From a checkpoint of a small transformer trained on Wikipedia.
Size: 10 layers, 8 heads of 64 (4 for keys and values), vocabulary 8192, 33.8M parameters.
Architecture: RMSNorm before each block, learned and rotary positions, no biases in attention or MLP, tied embeddings.
MLP neurons of a small language model. Each row is named by its layer, matrix (gate and up: input weights) and neuron, and shows model dimensions 144-399. Each number is 128 + 32 x the weight over its row's rms, rounded and kept within 0 to 255. Numbers have three digits each. A neuron's up and down rows have the sign that makes its largest values positive.
After each neuron's rows, "fires after" lists the tokens most often just before its 100 highest values on Wikipedia text that the model never trained on; "fires in" lists the words (lower case) most often at its 100 highest values on Wikipedia text that the model never trained on.

L3.gate755:087092061134168109121165066102118125153056211132139121052070096126135117173121119178149099157157145108135156130110155176088126110100137106159068141069174134183131168149114134131072126069144189160099126110145062077105120112146080154164097132097132118075118109112133160064154134122083108099136136176148165102130122112140157090090119065095091115131150120186185180156100106112187121097104120096144120175178170140140143120154122064158156102137147131096099158117167092107135175169040143066057111121057173097070172094161120146162112139115177143044083136113083133092103127119125163110120155147068098119113098088143151147087113097087126152100139164120175125112097116080133128098069094104077151156135151149154150162171173082111138162186122123122171147112081099162137132089139154
L3.up755:108158106144133151052155168139115124111098189147105095112153071049151155099130123111145100134065193113087077190153109136102157115123122139112094094144166139133090102131176148117081110127118111151098094063113119089138098181170126152140148118156163111069159138133125138104155124135145182137159140170072123115132186110130198155103136115139116151082148190074114141129112157080113177162118079131092116176124143143122120075126116176124138118143181118105156115120117151088134081124174079166151166084187173145124122176169135187127156102157126088139116111141145154144159149024165143119136133064152150185160111120157126130071106099089131082120121138096072140176115182096173079105179093143100207131172162085105138085119077111110112119172150141111140168111103146064059106138174145
fires after: "0", " "
fires in: "000", "100", "col"

L7.gate967:109104081111158093106145148124170127101134159149155078152118143163134126113162147071157081097160112098129125093106093126118142118108107174160117118174171138110105125181170139130153162108079108103103151101123073134085180091157148113107127134131122145106200098134133090090163066151138164106140111064123076149127106150120146090109073039148125160123143159160109084102149083139107133147181113142084096110151112145099163106159092156117178135087163164147127109115114144110085183158120134121150139096125142128163117128204081155069162095131187151102042152114110146152130110161119099139136115064158164080149141163151090071116135143092127107093131098148182068067131112120144114071150128123140133153126100181136052120119133136190121125149112134187189123185080202150146131117155107
L7.up967:129144128107156074124141142064114126151159081078134131095111120072163165094114166167109131132152120109122193103127115115158122133072151110121146098143147124150101196118202147128150118105116117198099119091100106149137079126150127088084105075169111112090152161126142088142146163123143190138115115082072133118086132092157135176131162116097156137161102134151106144124149148105175111159150137145108122098086116130164155053132111093164122125161162136135100146122101113134101159091074107107153142120192149179120121112108116142198150165165129154127132086120115181137147191155108090103079158108228152081163086096154151070183114126199079108108123084116101141186155159128084141115117145141099148150068169101085088140099103048121146108191141064102172192168180101189146163091103146
fires after: " of", " the", "The", "'"
fires in: "the", "two", "only", "main", "first"

L7.gate414:070152181167124101143118087126090184159118141039194134161109127152065134090162108134087106073142155183158164172136160102152157195196128110143127132157139107149113107130086151204194104172148085142148106181069171082141054138148126163128174161130114140104102154134208166131129097117176129155091110114136129110126217138202168126201165099143143157153173138068095141098073155100119128139095145163155130145120052131036128152120092107112087107126173116162118087112084107116100122139092088160059123133129121117152119116079150096136138090126132157104114183118104140153155117086126065153115151188107132140147121164149081105097116118144112106124159175098066148094116148112077152101111050159109192157155178103178090096131135090117149140145130138129089136128167101180135067162164130
L7.up414:093110075176135138119097126107141112115129170144138109162115084152071120110156153236124078075197102119168123155148096156160131128109115118113069112123069063136123079133152136084157088126058188141116158110082131115164110144156144217134138140077124175209149118129198126095098136101128149114073157145103136154117187169135187118180139142164121124131149133108099131104135149112090149155147115094141087155111115101088106140153105164123130137179159077118068120111119144123091138127125146105129160183194152136096107111069174174134160192078134168087142153179119115096181083121105141123086188121158105136119104102155143184148102131065075089137161116148129118133126111140092141144073098115134102113157136170100134114088123101148096093089185145133124081132195077118113132080148179
fires after: " |", " on", " (", ":"
fires in: "january", "november", "october", "april", "december", "july"

L6.gate308:118171119142107124105081152159093095098098164119165166116127115143147100115091106170158150096119145125182187123124110173148119157090127085067130078199132056121058110175153114161091130063097160122074136156147144141120160179154104174158077109145118088141159153150099160148066114078096162108125143148138150148118130149134135138112109149135134167160106144172169195128094112135153125037093088130161148136124086117078161134151124162136168121121184107190107133147114158145087133087114099138167207114118122140178171102083104107151146114112114165186153121172094132107116170102117094075153189100119149123165148143179147108204096136088141078140071131149061079107106120112132080127151158163089173156153191148144179105148098061158182143141148149166126104118157170060101132156116107
L6.up308:146171093126054159097132118127163078078120131135104112131194160154087103127112097173113129136094161156136117179157134181141137093164139072084152173180121101122082146140143103167091097115158130184139140154181156126078125150112123128098101123139172139065155083186142136150105143184119135129146121143141150130131108120147114096103155113165101165108113112105041126161143149112092073159141093145138173160057095148145104151073135130149127167187144125161084207126118096109154124099100131095157120109109144144184134151108138088197170137145097132121158097106187093181111191127113126126138162128116128110166103076112153126119072147170149142166068082124076089152132151158127144181163129166146124087120143142130151118130115097196105119144102142116137067111189122123064093158120132
fires after: " to", " and", " He", " has", " after"
fires in: "be", "been", "being", "is", "was"

L7.gate818:134159102109077154165073132092164152138111134131156116071109091170104116140194158138092127204110122054139073116108097140109186123060120082073148119142164070145133136153140110135104095117187152106127146155088156142111118128153108093148153104108154104133173103080126096208157142145107120109112174130106130094123145100118071145093157156102105119123158128088161102097195136121051189139146104142123166076104101134127086160114147140102178105128140141106141136111169105053188123099080134127127138126182117099111135157173109136096092134139159118199101114161120054141175085133135160133155144149111143100108184141173143202084112161121098130089157113125172092109191170113074153086169172083103189149106121166147119133162122090136100160107188114077117108149114123118121107146169103
L7.up818:138126123081149124090137122117172153116127133161156086143134112164114086144143124141177088140115122187094096162140144125140149112173090077136086127104112060082127157167135167078132175116114135204114172120124144148106096160161131147153127133171164136116138151118118141072081093126137105105209100086130135182140119075140128148166143139163145132151115172092086142072088102103117189097129139158140118142092103099101172097090158174187084113126126151170136074154141147189065132120186078163076137139102109129214145150137101125099170081123067115060106135153131174148163064117087156140051129140151141222097161081119130160110121126124131123109132164146125142085098141130146128102120150084060145106195116149174032083125109152157105090149123094101086128093133167123117147113070138
fires after: "2", "0", " "
fires in: "2009", "2001", "2008", "2006", "2005", "2010"

L7.gate654:126157064169140151123132114152101142110092146119110117110099156176128148157146096143112102167082209159162105168147138134080117073124156150085160103140096143122117108139117133129075134123085118119185145154153110100163149108172153132115170129207147127188140122179077172049140143141079123176145137173114108149154184119120091116077108165136106144070131100148099146175154185168132130194155114124091184134135083139118185099105113102145137164195124136143136131127117160150140121195180206170124133128114111160140152151149125161212110143160164167121120180149095167177090126084122108060123155135154127114118129178223157136131108154110140123074161152172102139094073075098157064145075094114127205110213141109136087082136185082148115094099128120116179083100098088105141103142115061
L7.up654:108056096134131149199155185138101103108167136130124119150106095113116091152102137089128134070156151159127128107073177105130066080170156151172116121099203159113137217096125143108136158148143113169148100122140153190159087119134122138115116176174179124088099185148084095078161130099122119105166095117100115150142148136154133185199134091121099104056083157094149115151139187106138186191144103099120086167125085123124180188130113124171113106138168136109147133084048130070114173083156151114143109180151136086106161159151116084169159131154116168131095081153160179142152122143086128148148128133138140141065143094157057134116083182175127133086142105136162123203064141104085091107107082163073096153105127142132137075078131146174093091085130121145114109098116131087149097146119212
fires after: " as", " a", " was", " is", " became", " and"
fires in: "a"

L3.gate312:103120176176129124124135119168174166173117105103100118138113132110156143152025137152117151159133131077152132136152145112113186091121099056204141109104170114127111150143057094105137118168111112137136158187130160128152060163062155163153156180120122128149088170138177100093121096118057122196136133124128138111130130134128166104142128147116109120112165111165181107127113083194151185120129134160073150171162130114172186100104206120162101189080131096120125128128121127160162081096121133138147188118151109147128067116154095117151152171224156136161084146156073128132158101124112106193154096144137084066120143187089168118143062086146169089084159084138182137095101132164174150093119161134131155147107153096127140143150128147128147138161156120129175138111121127167157139144146150
L3.up312:077098139104150182167094068104078107190100107113142134158201149089152151102054110135103177126118167109161117126137119103145167141110101148130125079135116098189122067177119150148133127167116090119119188198153149165168115145149098065175130089135130113130142127146147144179167185092116106129121128134086100125157105133151102188134097082093142129116087141105151152074130121122164165162135142174120136144147169119096161091075099088121171155155065139124092149132171145095154080158096142118155152134148170146079141148114094121146128143151094194160128163114117151090085166151132113146130092158128126107120098146102148169087096120073077175108081110169090128066154166117129095140179089171107112136170126117109154195129149110108079101145149116116144170137157089158173071099167077
fires after: "2", "1", "3", "4", "0"
fires in: "29", "2019", "28", "26", "39", "2026"

L7.gate581:097130083107181114114129091088134136120117079171142127100099126085128115126131118117095097109135186152156161129129107127137187144110109084087140074152145130152145104100112117121061137145060154136159128133138153121139177170126119179039194154101126114177121157139141106092109130151088139130177035153137084165085183118166159130134121164077114145127138086117148138185122095140235108155119132131137122186083116112086115168131101108114186166150058124121110164170140156102130132109081092190097102030124123152133186149135146180161126094100094131080126143146146151089146090075121160095142144132137163131149105087111152147178074097129198058055103179068170129172151094115131079122112125107148202152172115057157105153113155130162156084101145127155131214112101098133125108108120097
L7.up581:099124109120167149133151120129119126099181107119115093094090154090164066109086132140140120077126165114101171128201170187102148103106104093111164108161137167128176100117155140178079172128115108073123155168117109143144143119142130185169113138060076162146125137081116146079093139081081111139160173107170121060113136105151132131115123142116180145123154122157185119158195149124140113144109127107057137101074059159090170114151115090128113161115102171103110115130137137183136174152158218168146074136131160141119121067163116135108075114170118103070087144135135135116124132125130135156115184118161121119070071118106183121083129096186092178148131118169180141107099145080152081144161154100155100131116184139108183087143186082117152181136150073140147157125089126160175126139108127
fires after: " is", " was", " as", " an", " a", " of"
fires in: "a", "an", "american", "former", "by", "and"

L3.gate86:161121118087119107099114172092120089136114119159152135122128136154106119120125135112102143113122104137097106125142172163131080158126153064058115092149164153141131075144168122041131081099124120102121100131060123147148173118097201141137106108117098143116218137154136164175240107134097123098194205094118155094132108146121094076157159110141188145126159111050125116112134070116141185063129145108106072097112139123096168160104026139115127157146092168107106167158136097083147149123063107113133158127154133144182128119113126108093127122172161172155142165135107129105160164127108126121138149130160215144134103130197087104140103105168157144137096120109113096111126167151094107131107099138117124123086139138089112145104103080135084171167158129076141109129156109121112177141155134
L3.up86:177159103090121073102113171098153115095162142107130097188107124155083058096143100146108132101116153168144165064133151134152156116147167106077144096124128117089191163051116082118155121150108130123133119121113143127136155164109150164147143172073083164076101170123148151153183135157124128089113181159110099145136100154153097153127119164110143187138121134084112148116113160102158129130131084120107146125050081152102161144123129094048129168115172177101165133104144066161122124131122165144156196145129144153113145182120108111137145156089103107139164207157099125150173201142143098090074116109156166139115127170136160023145196109137103152095060132081123081227084166129080140193103107111168118116059148130103115102154098088114127128138149125134161140134115078160118130096163202
fires after: " has", " have", " had", " to", " would", "s"
fires in: "been", "were", "be"

L7.gate861:167111134159183099172181116082105113130095115124131128153105087095123131142127087104194061124143124190135073119130079139119084130103128048083124113180124116087103135143114102087166112163099127137087148177124158088114132149103128197127096125104108068137124117078156136160117139074089140153144160121117155105080146135142102131131138126198172153096101098137156131104094084120147148098178099179066141122093127143192099081193141083108086139114170177116120153091153116144148098151127071107138140084145143111128171114161157121115085142172164199117180058121162104103197078103078135189122164179078166127129183116100077181194115136109142138166103152160106128112115149124159130095061128125173158106124145121194089113132120146085142100173160143135136162125112055174122088118069162
L7.up861:131120169109188122151146085119073100089089147169211148134142076163076155121071145128117077102110125182147138132183175142142150107111125111151057147147121161114060105181161086091127136152098091124113095131171135129124145115119126113134087147136110107111116093131173132075124066137164139130133151146096138153135117132202096150177135110177133150088133134077136113131096085099134108151127156152131152135121110121139077148102029077061057094129115084112145167121160149109100075175077122090149135179070157091143113139149140095112102149101112123148167119102142173114129092108131135182139206128118143122145152096143091155170109119095121093106105171151118056139059091154159151104099076086137201113129097103115109113199119125122148108088103146078079127141135128098162154058122131
fires after: " on", " |", ":", " from", " –"
fires in: "november", "may", "october", "june", "august", "january"

L3.gate4:168166052114170158122104126117079117184121049134108089118151134146097075090180076089140097101153141112118111125102106133109145140142078160132117127134153119111102202092169123121124127092157137145164163109155133065091110159150146144174080080168169122102110101104172122140156186079085162146124160162057151129195140181106094163164098078085126109103109192102119085084170089153163159135064070145122119098107169165104160102116133159161182134149147102141166115194144145185130080143104139127098168163118160147095174180122158142061106159124128181163167124112106100141096111105105103115146165052102173180104174080067104114178179183180129156113177067137094092116103089144109146161162125119155119151128098175160107137168072085162163042123169117167113136163140122135121149159166122
L3.up4:129172145130144084165120094208176136113075105137148139150107078170132206189154114062153113132116132082094163102114143181129174152108144138103129114156142129090107094148162107099147131108080168127108168160095121107145171110086183164138152191104135083094081147136088137152098112093180161170167070143108030111130121144081116118132171142099166148146131110132109173116164106096151099073113119152153104113098155070136119107107099110066121175116191095098092122079161060181125150187127152089131108145125134102144109116084132079100158150100122164147085117121088116151103130116079100091217095135101087134110145138137119104084158142124168134123121142124141119144134134108110074093111132094109166172148072127148156134120146132133133137148121156112201149118196079140144143160091169
fires after: " ", "–", "-", " |"
fires in: "0", "06", "07"

L3.gate1228:146160115103137173094151138120183120178122105187185154113129146109122141135197119130135140132128129134119113124135139104172159134155144216147109103100168150160089141127185111076161132150111105144082091139177088121082233119123143145149125091092171074092110130077075091135147161189088172113184160171095084146129134150115133119086123113091101150119138120153145110106106110139120136088090078147154111136140172095146155148128078146106193154130141131094127106120131114182176118142164064103092145099168125121162112148097139135137101100086115138131119168134118149202132168152076190098063115137071155154082146093134099094115166180125117137095152101113102132118152083112175179140165050142144129180124104181193179080158174148156142103093167104116150123137135147092156105108185133
L3.up1228:119130152123155159103148120169151053169133129048090081137177140143174137123127123115146163163145174174093117161166133179092126119179185197116126117130130076125172152094126146194172086116109101084083138050086119162113082107152127141128103111177126151072094159081144132152073125101081118129172116067113161190084151138114124092130111124161098086108120174108106114104185190037138166186149025109107137191107119130162141094238142158146161111119157122130120143124131232167181125145132160157123141094083121137126114124145120130045097150178122147165082187117094126125173133118161049190147117078130124159116179110179136107142077101099154110061147141135095076123155157123122118141159135081105143109124141150108049126168164102119100152119133161150090144195144184112079114124148151
fires after: " ", " ("
fires in: "0"